{
  "intermediate_size": 1344,
  "positions": "learned+rope",
  "rope_theta": 97100.0,
  "qk_norm": false,
  "attn_scale": 0.125,
  "init_std_qkv": 0.018,
  "lr_head": 0.00474,
  "schedule": "wsd",
  "decay_shape": "sqrt"
}
MLP neurons of a small language model. Each row is named by its layer, matrix (gate and up: input weights) and neuron, and shows model dimensions 64-191. Each number is 50 + 10 x the weight over its row's rms, rounded and kept within 0 to 99. A neuron's up and down rows have the sign that makes its largest values positive.
After each neuron's rows, "fires on" lists the tokens most often at its 100 highest values on Wikipedia text that the model never trained on; "fires in" lists the words (lower case) most often at its 100 highest values on Wikipedia text that the model never trained on.

L7.gate63:71 51 57 43 53 61 44 47 47 56 42 61 38 53 43 58 58 58 58 61 48 83 43 52 44 72 37 57 54 36 69 70 39 47 56 38 46 43 37 49 52 48 62 59 45 60 41 67 46 36 39 42 53 53 45 48 43 81 50 63 44 49 53 54 50 34 35 52 60 63 58 45 37 36 50 58 63 41 58 57 29 59 38 58 48 45 39 39 53 50 66 45 42 44 42 23 51 52 46 48 48 69 59 52 61 52 43 55 59 57 40 51 30 48 51 46 51 56 50 59 48 47 41 39 40 63 41 55
L7.up63:60 65 63 48 49 35 44 71 54 54 50 47 47 58 48 60 57 64 65 41 51 44 58 54 44 55 48 55 37 59 60 50 38 49 25 50 54 54 57 77 47 41 59 22 55 58 46 49 43 51 57 59 48 47 58 55 61 37 43 31 35 66 60 46 43 33 43 63 61 50 40 46 61 51 53 77 55 56 48 49 58 45 61 51 25 49 43 64 46 46 50 46 67 58 35 48 61 74 35 57 68 64 55 47 51 48 53 49 37 41 43 36 57 50 42 31 44 54 48 49 56 37 49 43 58 53 49 49
fires on: " over", " of", " than", " about", " on"
fires in: "over", "of", "than", "about", "on"

L6.gate1317:49 49 62 59 59 56 46 62 47 65 67 64 53 53 41 52 50 67 71 52 63 55 39 51 44 36 67 54 44 69 56 48 55 44 26 57 60 59 63 52 53 41 43 56 44 20 68 50 46 53 51 58 58 61 51 59 45 57 56 57 68 68 41 57 51 46 32 61 47 44 44 36 47 33 52 47 38 34 46 43 48 33 61 51 63 48 57 54 58 53 47 45 40 53 42 34 52 46 49 55 50 59 64 32 55 47 61 55 51 41 50 49 60 66 51 48 56 52 74 32 52 50 47 44 49 35 39 41
L6.up1317:63 50 46 58 71 30 40 53 59 56 36 48 46 44 48 52 61 59 56 45 56 51 58 47 49 53 40 44 60 58 55 68 55 38 45 38 50 43 59 37 61 64 46 39 50 48 35 44 48 52 81 41 50 52 51 58 60 54 53 58 44 64 43 43 40 52 31 57 46 52 66 56 59 58 46 24 55 53 41 50 54 42 45 55 52 38 42 46 51 61 27 46 50 40 69 63 46 31 51 41 55 51 45 65 50 50 59 50 53 34 59 57 58 51 40 50 49 39 67 69 55 47 36 49 37 47 44 55
fires on: " which", " that", " of"
fires in: "which", "that", "of"

L7.gate888:65 45 52 52 44 65 46 72 55 38 49 41 62 46 44 42 49 63 73 55 62 58 55 47 52 63 52 46 52 59 63 42 37 55 57 54 61 50 43 66 56 69 64 54 47 59 56 47 49 50 37 56 45 53 38 58 60 38 41 67 51 46 67 79 42 57 50 56 60 43 57 47 50 37 54 54 58 66 61 50 75 48 56 49 57 49 39 44 62 56 36 54 47 45 45 53 57 65 53 45 53 70 63 52 53 41 44 59 67 42 45 40 46 51 34 41 49 35 54 58 40 49 50 53 35 58 34 50
L7.up888:54 42 32 60 33 54 40 56 56 51 35 60 57 55 73 40 38 54 54 51 53 54 48 55 55 41 44 52 57 55 65 38 46 47 28 54 46 63 37 32 58 82 56 68 50 53 45 69 56 55 47 56 54 50 57 49 58 50 51 59 38 52 36 41 44 36 49 60 42 57 39 50 67 39 21 56 41 55 47 36 53 42 43 55 57 61 49 31 79 56 44 50 40 48 53 62 39 64 53 58 62 38 60 52 56 53 47 49 61 40 46 49 46 55 62 37 48 37 42 36 41 55 43 44 46 54 55 37
fires on: " the", " in"
fires in: "the", "in"

L3.gate172:42 40 51 52 34 56 54 47 62 52 47 49 53 66 51 64 47 45 33 45 50 44 50 57 69 52 54 57 52 50 51 42 51 28 43 58 44 39 64 29 40 66 51 42 52 41 57 50 47 23 48 56 43 53 46 68 42 60 39 63 55 41 51 34 63 65 49 61 46 38 52 38 57 55 36 32 49 44 62 56 41 63 65 56 52 35 46 45 45 37 43 61 51 41 59 31 55 57 65 46 60 46 59 23 58 44 57 48 38 60 51 50 60 42 60 47 59 53 41 47 63 48 56 42 51 59 67 46
L3.up172:42 38 48 51 50 67 51 63 46 67 46 33 50 43 57 47 71 48 35 32 43 46 51 51 37 67 51 41 65 35 42 63 47 45 42 34 39 56 60 42 71 52 50 50 55 47 73 45 57 40 36 27 42 48 32 69 42 50 45 43 63 54 40 40 48 45 54 40 40 47 53 44 54 72 36 51 43 39 53 48 39 64 65 45 61 49 53 47 33 51 58 52 68 34 53 36 59 37 62 63 57 57 40 51 56 51 48 63 44 40 44 38 44 54 46 61 58 58 36 70 61 50 48 51 32 41 56 45
fires on: " had", " has", " held", " served", "ed", " performed"
fires in: "had", "has", "held", "served", "performed"

L3.gate562:46 54 39 26 47 44 46 62 52 51 49 55 50 44 55 62 54 53 49 54 65 58 56 43 60 60 65 41 61 43 48 55 30 47 43 44 51 51 45 48 84 53 46 34 30 58 53 43 52 56 61 40 34 61 48 53 69 50 48 56 53 41 71 47 66 60 63 61 38 42 63 51 41 48 49 55 44 55 34 56 55 52 48 34 23 48 50 59 50 54 44 65 25 56 54 36 66 45 56 52 53 52 53 60 43 57 42 41 55 64 57 45 47 38 48 57 43 61 55 64 54 51 47 31 33 57 55 47
L3.up562:64 37 41 44 61 47 49 50 42 54 56 39 33 46 50 53 39 51 61 35 46 66 58 52 62 74 51 43 44 50 61 58 54 46 46 54 54 45 55 44 42 51 51 31 44 50 44 49 62 51 44 57 54 53 61 54 44 51 57 43 36 71 46 50 45 53 51 64 50 53 61 43 54 49 53 45 43 52 43 64 55 54 44 39 35 45 50 37 46 68 54 54 41 28 53 39 45 50 52 60 35 67 42 53 57 51 52 42 61 52 59 40 53 35 36 50 48 42 58 60 63 53 64 47 50 54 38 68
fires on: " work", " worked", " Book", " data", " business", " track"
fires in: "work", "worked", "book", "data", "track", "business"

L6.gate790:56 43 39 47 39 55 42 55 58 61 52 54 41 52 64 40 52 64 58 57 51 61 67 33 38 52 56 50 47 68 55 53 44 50 54 38 45 66 42 50 39 53 56 37 30 29 65 52 51 49 50 56 75 37 61 35 46 41 65 58 52 47 35 46 47 35 60 24 52 40 58 57 51 43 40 45 41 41 51 53 45 46 47 44 49 45 34 53 48 58 67 55 51 69 62 34 59 42 52 47 62 36 64 70 40 67 41 59 38 51 67 48 55 58 48 55 50 59 43 53 46 50 47 54 33 53 50 47
L6.up790:41 39 53 55 60 52 51 39 50 67 59 70 53 58 63 62 57 46 61 45 48 54 31 35 52 57 43 60 58 54 54 53 54 47 50 37 41 58 42 38 61 45 60 57 47 56 38 58 58 47 65 64 42 45 51 43 55 37 39 61 57 62 37 48 51 33 47 52 72 25 60 38 48 60 39 55 50 51 46 44 40 66 50 72 68 52 46 54 48 46 61 67 49 40 49 45 57 59 43 38 57 39 63 44 50 46 54 42 39 50 46 35 39 37 59 37 41 42 51 51 45 50 44 41 36 43 38 44
fires on: " the", " a", " an"
fires in: "the", "a"

L3.gate209:60 54 60 59 52 50 66 45 60 67 46 53 64 35 54 26 59 55 63 41 44 46 53 54 44 56 43 56 55 42 29 52 69 49 50 40 48 51 52 46 44 61 38 62 44 43 56 48 42 37 38 50 52 36 59 53 60 51 45 62 54 64 36 44 53 66 49 38 53 55 56 58 57 43 55 44 36 45 44 63 50 60 53 45 72 35 50 49 56 56 54 44 45 48 52 24 38 37 53 41 59 54 48 46 58 55 35 40 36 37 42 34 60 74 23 28 42 58 46 58 50 43 53 33 43 49 44 71
L3.up209:60 52 43 45 39 49 35 48 47 54 62 42 28 28 37 48 38 73 42 58 50 43 59 47 38 30 47 48 58 59 45 54 39 35 58 40 44 56 43 67 48 56 51 44 34 52 52 52 38 59 39 42 38 46 37 40 63 52 51 58 51 44 60 62 41 32 53 35 57 39 63 38 53 57 46 59 64 48 61 49 51 53 48 66 45 43 47 59 54 53 52 45 55 51 59 52 46 56 38 38 32 55 44 60 45 57 57 37 34 49 66 34 36 43 31 48 63 57 47 42 58 57 59 38 47 52 49 58
fires on: " National", " national", "al", " local", " of"
fires in: "national", "nationality", "local", "municipal", "of", "social"

L7.gate173:45 60 63 64 53 42 54 50 58 43 59 54 54 40 54 40 48 70 60 52 46 32 52 50 53 43 49 65 57 56 47 31 43 44 37 59 34 41 49 51 55 51 49 51 50 56 57 50 66 48 53 46 61 48 43 50 38 73 46 43 35 40 67 57 54 58 33 61 63 40 57 55 47 57 48 48 58 51 42 56 31 51 58 68 56 53 57 58 61 61 42 51 54 52 44 55 46 38 30 56 64 67 40 35 54 37 64 46 47 50 49 51 45 66 62 50 69 54 42 53 56 48 49 40 56 53 44 49
L7.up173:55 39 60 49 60 43 44 45 45 46 49 53 41 42 46 61 73 70 39 43 36 55 59 49 47 38 63 43 63 73 45 58 36 57 52 57 46 61 64 49 51 38 44 58 40 60 43 41 61 54 35 62 46 55 39 38 58 42 59 36 47 40 54 70 41 56 59 53 41 36 54 49 43 45 51 65 64 55 44 50 49 42 50 58 65 43 37 59 77 48 38 31 63 70 56 49 48 50 48 50 44 59 48 36 34 52 57 36 49 55 49 57 42 71 56 47 47 51 50 68 59 50 31 51 55 55 46 58
fires on: " a"
fires in: "a"

L3.gate737:62 34 40 48 47 33 68 71 50 75 57 57 48 56 35 47 54 57 30 45 31 58 65 30 62 60 49 41 56 56 26 41 46 61 51 56 57 59 34 37 41 40 58 25 74 46 49 41 57 55 49 23 34 52 60 44 35 41 39 30 49 59 45 55 56 57 45 53 64 48 54 35 64 32 54 59 47 61 48 51 56 58 39 60 59 54 52 72 51 50 58 48 65 46 58 58 52 58 54 43 42 54 46 51 44 63 36 56 57 55 40 49 42 48 39 42 58 40 46 42 65 46 42 43 45 40 41 50
L3.up737:59 51 51 57 67 66 39 54 57 60 67 41 55 63 52 52 51 49 38 48 36 21 42 47 51 51 50 54 44 47 53 50 47 48 63 34 46 58 42 49 31 34 48 40 66 75 57 41 54 51 31 25 42 59 44 48 43 51 63 67 57 51 73 51 45 27 58 45 41 53 46 54 57 33 47 47 54 42 48 47 51 45 48 50 47 55 57 47 55 50 59 47 85 52 37 40 56 49 48 62 71 39 49 57 45 54 45 55 46 47 60 35 51 50 29 51 39 43 44 48 67 57 32 63 56 56 47 61
fires on: " had", " High", " having", " One", " Ta"
fires in: "had", "high", "having", "one"

L7.gate1327:46 54 56 47 29 55 55 56 53 53 62 49 58 55 43 39 36 44 57 46 42 23 58 42 49 47 30 47 51 59 60 43 54 44 55 48 55 49 61 47 36 46 51 63 60 67 51 26 43 42 63 54 71 52 51 61 38 60 48 51 34 36 49 54 44 55 57 44 46 49 57 37 35 55 47 58 36 32 44 49 47 52 45 48 51 36 58 34 52 50 50 63 52 66 45 38 69 38 47 38 55 54 71 42 58 41 60 73 59 42 42 53 47 63 49 40 46 76 48 64 38 59 55 56 47 55 43 51
L7.up1327:42 48 54 55 56 24 54 51 41 45 55 61 68 73 49 45 59 34 48 34 59 63 59 56 53 57 68 38 36 48 56 69 49 46 37 54 40 24 56 45 47 52 46 55 53 53 34 57 31 46 55 65 51 39 52 46 52 37 43 53 53 61 51 65 50 37 61 45 53 63 43 46 41 50 54 40 56 52 67 35 44 56 50 48 52 53 65 33 59 55 61 46 71 44 47 57 48 43 49 35 67 43 64 46 52 58 43 55 43 58 63 50 44 41 45 46 43 59 43 51 32 55 47 52 65 40 55 40
fires on: " as", " As", "con", " con"
fires in: "as"

L7.gate428:52 45 51 60 42 46 46 43 50 55 50 41 67 59 41 41 53 45 54 67 49 57 50 59 62 51 50 45 81 69 53 55 32 51 56 37 35 57 46 58 69 54 77 51 51 51 29 38 46 42 53 33 65 40 53 49 42 52 51 65 49 39 46 47 51 40 47 17 47 46 63 41 57 61 46 39 52 59 48 60 55 54 45 47 49 61 39 28 57 46 83 60 47 52 53 60 53 45 46 68 53 56 45 53 58 70 53 49 32 63 62 43 49 40 56 54 40 44 45 59 40 62 45 56 61 50 52 47
L7.up428:43 42 41 68 35 38 53 44 40 54 51 63 55 56 51 52 50 47 58 57 53 59 54 53 52 69 54 47 43 43 53 46 25 65 56 63 37 28 51 39 41 46 67 39 51 61 50 56 63 61 38 66 55 62 35 50 53 73 37 40 45 50 48 32 25 46 63 57 50 58 55 47 42 40 46 44 57 53 54 62 47 59 58 59 32 42 45 44 45 43 53 61 50 42 34 38 50 48 67 46 41 39 54 63 42 52 50 42 38 63 42 50 45 54 44 37 44 49 50 57 39 53 58 54 69 61 58 48
fires on: " and", " or", " had"
fires in: "and", "or", "had"

L7.gate189:41 55 61 63 43 49 61 44 53 50 38 36 58 51 43 57 40 51 47 68 60 55 58 49 57 56 61 57 44 48 50 65 50 36 64 47 49 54 41 50 63 55 31 45 47 53 38 47 50 50 46 48 51 53 52 60 52 44 48 45 64 57 61 35 32 58 55 57 48 42 50 64 49 38 32 45 48 55 45 50 67 47 56 41 66 55 62 24 44 38 69 66 30 41 38 55 41 43 54 49 49 48 57 57 50 57 57 58 40 43 53 59 62 49 47 64 31 40 55 34 52 53 60 40 37 49 36 48
L7.up189:44 44 65 45 34 41 47 60 56 42 58 46 36 56 44 60 48 50 47 54 55 43 50 53 57 53 39 55 49 42 61 54 29 40 49 48 43 48 40 46 41 51 55 51 44 61 48 35 52 22 61 37 48 52 60 52 47 61 44 58 58 51 51 57 32 53 47 47 69 51 34 51 60 55 46 37 52 36 69 48 59 58 36 47 33 55 44 40 50 55 52 34 43 52 59 63 46 58 60 47 50 54 58 56 44 46 57 56 51 55 46 59 57 32 53 61 51 52 40 36 31 73 39 67 38 47 53 34
fires on: " had", " the", " has", " have"
fires in: "had", "the", "has", "have"

L3.gate646:42 51 40 43 53 40 56 59 37 28 57 44 57 72 35 31 42 46 64 55 41 36 49 30 32 49 51 50 45 54 41 48 44 52 40 43 49 37 60 43 52 69 32 54 47 49 54 50 54 40 55 61 38 61 72 50 42 49 57 66 43 36 48 39 65 54 65 33 39 40 54 67 55 41 53 48 59 30 30 46 47 70 51 58 43 56 53 52 44 48 55 52 42 40 43 45 38 44 48 25 39 47 45 25 69 44 55 40 33 42 51 58 47 51 47 34 45 58 46 52 31 45 54 47 53 39 42 56
L3.up646:44 52 67 61 36 45 74 41 42 55 45 62 44 52 61 52 53 42 36 69 52 60 64 61 59 56 57 41 42 65 54 64 60 62 60 41 45 42 49 34 42 35 50 57 61 65 35 52 57 49 44 48 61 48 55 61 49 50 35 44 58 57 59 40 42 69 44 41 38 43 42 60 53 60 40 66 47 48 58 44 57 48 57 53 26 49 55 37 35 47 63 51 61 45 71 48 63 47 43 66 63 47 41 47 51 57 43 46 50 35 58 42 38 66 36 48 60 54 45 48 48 53 37 43 42 36 48 43
fires on: " part", " place", "o", " role", " title", " epi"
fires in: "place", "part", "role", "title", "parts"

L7.gate360:61 53 61 53 39 49 33 39 27 45 52 62 47 47 34 50 61 36 40 73 45 44 54 45 51 63 46 52 59 51 63 40 53 55 64 48 54 64 46 84 37 72 64 53 31 49 65 56 42 63 54 43 58 42 44 58 51 40 39 54 44 49 25 38 36 44 54 56 70 37 63 41 49 55 50 45 44 54 59 53 51 65 55 41 56 47 39 62 53 50 42 34 65 54 54 49 59 69 44 52 52 63 57 66 42 53 59 43 42 45 66 40 49 57 45 51 36 34 49 56 58 43 51 35 45 37 61 47
L7.up360:64 66 49 59 53 52 47 54 53 42 56 32 48 60 39 38 41 47 37 61 53 41 45 57 61 66 59 47 34 46 56 51 53 50 47 62 48 37 58 58 54 58 47 51 65 50 41 39 59 43 56 58 58 41 37 71 71 34 52 32 68 59 60 57 31 42 40 43 53 60 40 48 43 57 55 40 61 45 40 68 35 39 59 43 38 61 51 48 41 36 50 44 62 59 62 79 58 47 59 55 52 62 54 53 35 46 61 49 46 70 50 51 46 34 32 52 56 38 59 58 51 56 42 54 41 52 36 47
fires on: " the", " two", " or", " and", "s"
fires in: "the", "two", "and", "s", "or"

L3.gate1321:41 39 29 64 59 46 44 51 53 47 78 60 44 59 44 43 55 50 47 51 64 47 59 38 47 63 48 47 52 52 39 48 57 37 61 49 28 47 45 37 48 55 55 41 51 44 46 67 48 46 28 32 53 34 54 32 50 38 59 50 61 58 45 44 59 72 49 49 50 47 44 42 35 50 35 66 53 47 27 42 50 56 61 42 46 40 69 60 53 45 62 53 61 35 57 44 59 43 65 47 50 65 68 44 47 48 63 28 39 37 46 63 58 34 55 25 66 35 45 58 67 58 49 54 53 47 65 44
L3.up1321:33 52 48 55 43 48 54 54 59 33 50 37 63 38 51 48 53 35 61 56 41 24 39 43 63 51 46 58 42 68 57 53 62 39 45 51 48 25 49 43 44 55 43 60 47 47 50 71 51 49 60 50 30 62 67 48 40 60 56 50 50 63 44 32 56 61 47 56 47 58 27 59 53 52 54 63 41 41 36 46 49 42 48 56 46 45 54 55 35 40 38 61 68 54 29 58 34 63 38 40 58 50 31 50 54 59 41 64 40 61 58 54 73 50 39 68 51 44 36 47 57 44 58 50 35 53 54 51
fires on: " with", " having", " have"
fires in: "with", "having", "have"

L7.gate656:53 43 44 41 53 42 26 46 60 36 55 47 59 60 52 52 75 47 49 39 45 63 62 43 46 37 62 55 46 48 56 50 59 37 56 57 42 62 56 53 44 69 34 41 41 39 45 50 42 46 43 52 54 64 48 41 44 54 48 71 33 32 42 59 46 54 44 27 47 54 35 66 39 58 37 53 49 52 34 63 46 59 37 55 73 47 69 45 67 52 45 53 49 51 51 39 53 59 59 57 51 54 61 44 35 49 47 54 54 53 55 50 38 54 55 66 53 57 49 56 56 44 49 28 51 61 38 58
L7.up656:44 38 61 47 59 39 59 55 46 57 63 44 43 64 63 60 48 41 57 47 34 54 58 45 36 43 50 49 52 52 43 56 45 46 36 60 53 41 68 59 39 57 41 31 61 40 49 65 64 44 81 33 39 55 49 40 66 48 41 52 19 65 52 50 46 50 40 48 55 45 51 44 42 26 39 19 64 42 35 59 45 54 66 47 42 58 59 50 60 38 68 32 57 56 51 61 48 59 57 44 30 59 48 31 50 50 72 53 44 59 37 44 59 36 59 54 67 47 63 43 41 56 40 41 47 54 39 37
fires on: " the", " The", "The"
fires in: "the"

L7.gate1192:55 61 53 58 48 33 48 42 40 33 44 66 50 52 33 43 51 45 55 49 52 47 54 48 59 49 56 49 60 58 47 49 41 56 54 70 53 33 66 45 47 56 58 63 46 70 36 47 59 53 51 57 72 35 54 63 45 65 40 40 19 36 73 48 35 53 44 43 39 42 39 61 36 55 55 37 65 39 73 67 50 65 43 47 50 30 56 44 43 45 59 43 51 58 57 62 58 52 61 55 33 41 54 46 43 47 64 61 30 54 38 69 55 58 46 54 65 52 64 53 42 45 39 60 64 55 66 64
L7.up1192:55 53 56 52 65 44 32 54 47 53 53 52 63 45 57 57 39 42 59 40 38 52 47 51 56 52 44 45 60 55 65 32 51 50 41 41 33 60 47 44 43 42 49 45 54 72 45 45 57 46 48 36 46 44 58 49 55 51 59 45 49 37 55 72 36 52 52 65 43 57 47 45 58 50 53 44 63 62 59 47 78 35 73 48 59 54 39 48 51 43 48 64 65 45 60 56 66 47 52 49 32 66 56 33 74 35 38 48 55 34 62 33 50 34 45 48 35 68 49 56 45 47 47 41 53 44 46 25
fires on: " has", " as", " have", " mi", " part", " can"
fires in: "has", "as", "have", "can"

L7.gate388:37 49 62 39 53 53 31 63 51 53 35 43 41 48 51 40 46 49 53 57 62 52 51 48 48 53 56 48 52 53 57 35 53 43 54 28 49 61 82 46 57 42 40 62 43 57 33 61 33 20 57 78 57 46 50 53 47 59 58 50 32 55 54 64 39 43 48 63 50 52 54 53 49 61 49 50 63 49 53 49 45 43 47 50 49 50 57 34 64 65 42 40 39 66 42 48 36 66 56 60 50 64 35 53 46 51 49 61 31 38 71 54 46 50 53 51 46 46 46 49 57 51 56 61 35 40 60 66
L7.up388:61 47 48 51 42 47 43 53 36 41 60 78 43 50 44 59 59 71 46 50 29 55 42 52 38 64 49 37 52 58 41 74 30 39 64 58 62 62 45 36 48 39 41 51 44 59 47 45 52 69 41 44 42 53 48 52 62 33 52 40 50 44 70 58 63 39 66 65 46 45 59 44 49 46 49 46 40 53 44 69 53 34 68 55 28 40 55 57 42 57 51 52 38 58 48 65 47 58 50 46 60 54 53 25 56 51 44 37 49 46 36 52 40 38 32 33 70 54 55 37 57 40 38 58 55 31 39 56
fires on: " on", " a"
fires in: "on", "a"

L6.gate302:61 41 49 46 53 39 53 63 48 55 44 49 54 49 53 52 46 52 57 47 53 48 37 72 48 55 43 52 44 61 42 56 56 36 36 46 77 45 54 62 47 48 33 47 47 73 34 35 58 69 46 39 52 44 32 54 46 33 40 40 65 44 61 50 45 38 46 27 60 62 43 43 35 37 63 39 41 35 36 64 60 37 43 56 38 35 40 59 53 35 41 42 42 50 38 51 61 46 49 46 34 61 48 32 34 45 51 50 43 36 58 58 48 53 43 71 32 58 56 56 57 39 21 43 42 66 53 44
L6.up302:43 50 44 49 33 56 62 66 43 35 70 43 59 41 54 39 65 62 60 42 56 63 56 58 50 61 47 51 50 49 57 42 56 62 37 44 52 55 56 42 56 36 39 42 67 49 38 33 37 41 59 54 43 59 48 50 59 57 49 48 56 41 48 71 67 50 72 36 52 51 42 46 49 55 49 42 29 73 57 59 64 56 33 54 49 42 35 23 61 53 48 56 47 44 66 61 43 44 60 44 59 63 56 63 45 61 63 73 55 52 51 57 34 47 57 53 51 49 26 50 51 41 62 50 51 38 40 44
fires on: " also", "ly", " not", " later", " then"
fires in: "also", "not", "later", "then", "still", "t"

L6.gate583:49 41 46 46 52 62 68 68 55 42 56 60 57 55 51 57 68 58 49 39 46 46 55 37 41 52 49 57 51 58 46 38 54 58 64 45 34 48 49 50 51 43 65 55 50 41 42 50 56 59 43 38 54 44 56 53 54 49 51 55 45 45 50 48 38 58 66 42 56 44 64 57 52 57 58 47 52 60 42 61 59 69 50 44 36 39 72 40 59 44 51 45 45 54 50 51 59 52 63 46 41 37 41 34 42 45 41 62 49 50 57 51 53 39 64 37 43 60 33 60 42 47 64 50 30 43 32 43
L6.up583:41 50 44 73 31 55 54 42 55 48 55 65 42 33 48 45 37 46 71 54 50 52 35 38 62 38 52 58 52 49 48 37 64 43 32 51 49 57 63 56 55 53 59 45 42 58 45 41 45 47 68 37 49 47 46 45 43 54 38 52 40 34 54 35 51 53 56 49 44 25 32 45 34 55 62 59 35 64 38 48 51 54 22 49 60 37 52 39 53 48 31 70 60 57 59 39 47 55 49 40 41 42 52 52 41 58 60 68 57 43 49 52 42 46 52 63 40 62 47 56 51 56 58 43 48 42 40 56
fires on: " with", " under", " With", " in"
fires in: "with", "under", "in"

L3.gate1242:55 28 33 46 45 46 62 51 43 48 50 61 55 61 44 26 54 58 40 43 49 42 42 66 56 59 80 38 37 46 58 42 35 51 49 36 63 36 41 44 58 56 61 59 48 19 44 38 57 64 66 62 52 38 70 39 65 52 47 36 45 57 51 30 51 52 36 35 55 42 61 53 58 48 58 46 48 32 64 54 63 57 56 41 38 29 53 40 31 44 47 39 70 51 54 67 59 44 50 48 35 71 45 65 41 66 44 63 56 61 55 50 46 49 42 27 48 53 42 54 71 44 52 50 44 66 52 51
L3.up1242:39 41 46 64 50 62 48 44 41 44 40 47 46 52 60 54 59 70 29 32 50 54 47 46 43 63 41 56 49 63 56 69 56 52 56 40 46 54 50 49 66 47 46 29 55 65 37 55 49 50 47 47 42 48 45 54 50 48 41 54 61 51 41 44 38 35 54 58 51 46 53 42 42 40 36 65 55 50 37 54 35 45 40 44 63 51 57 57 55 45 38 17 58 41 74 56 53 62 48 48 48 48 55 52 48 42 38 59 41 51 53 48 44 46 61 51 63 48 58 42 54 43 43 44 60 43 46 52
fires on: " had", " was", " will", "f", " were", " has"
fires in: "had", "was", "will", "were", "has"

L7.gate641:46 56 41 53 58 54 46 44 35 48 59 42 45 49 43 30 53 38 51 61 46 63 54 55 50 40 62 54 53 53 41 47 45 52 36 45 37 34 52 43 56 52 66 51 47 56 33 28 50 53 75 35 45 39 57 58 46 51 34 25 68 37 59 71 43 49 50 53 59 47 36 57 40 38 49 49 34 42 43 41 51 65 50 42 46 50 50 27 56 41 40 31 25 48 48 49 44 51 45 72 61 38 45 41 41 69 50 65 42 45 39 45 50 47 58 65 46 61 49 64 48 67 46 53 68 50 45 33
L7.up641:47 42 59 62 57 38 70 49 44 35 35 45 51 53 56 43 73 56 32 49 48 33 48 55 40 59 64 60 48 43 43 50 40 37 45 42 49 40 62 46 39 57 59 37 64 53 59 48 44 50 41 46 67 54 30 62 41 42 67 44 61 72 48 65 51 44 77 29 63 54 55 45 60 59 46 45 49 48 26 53 67 59 33 61 43 59 38 48 57 44 44 52 63 51 44 50 37 56 41 55 71 61 62 66 50 49 63 47 42 47 37 38 41 43 43 45 50 55 45 71 45 36 43 59 49 62 65 43
fires on: " also", " then", " still", "ly", " finally"
fires in: "also", "then", "still", "finally"

L7.gate8:40 66 42 59 55 49 37 29 42 48 47 41 52 63 31 54 57 61 74 44 53 59 57 41 47 62 53 53 29 59 57 55 47 52 53 44 41 63 46 66 53 53 36 40 46 46 36 35 39 63 39 30 30 43 41 43 34 53 39 59 47 71 56 47 60 34 62 53 58 43 41 40 35 70 69 47 75 48 51 43 37 47 63 55 60 47 54 51 64 53 29 50 53 48 50 49 63 59 32 62 53 51 44 39 42 69 49 58 60 56 63 50 37 61 41 42 47 48 53 54 50 48 44 51 69 56 57 59
L7.up8:35 47 37 41 60 55 54 43 39 37 40 57 51 59 50 57 39 61 45 49 64 53 40 36 42 51 40 47 53 69 51 37 50 54 60 43 46 58 47 55 31 45 54 43 56 42 50 41 42 64 33 44 36 43 52 45 49 46 44 61 43 44 33 47 74 51 59 48 41 48 38 59 50 36 40 47 56 33 69 44 44 38 81 47 65 54 62 55 39 32 39 31 52 47 34 49 48 66 48 64 52 49 42 52 47 33 45 40 46 38 75 36 45 55 50 56 42 31 49 41 52 65 51 49 50 62 54 42
fires on: "0", " million", " votes", " sq", "5", " eight"
fires in: "million", "000", "votes", "sq", "800"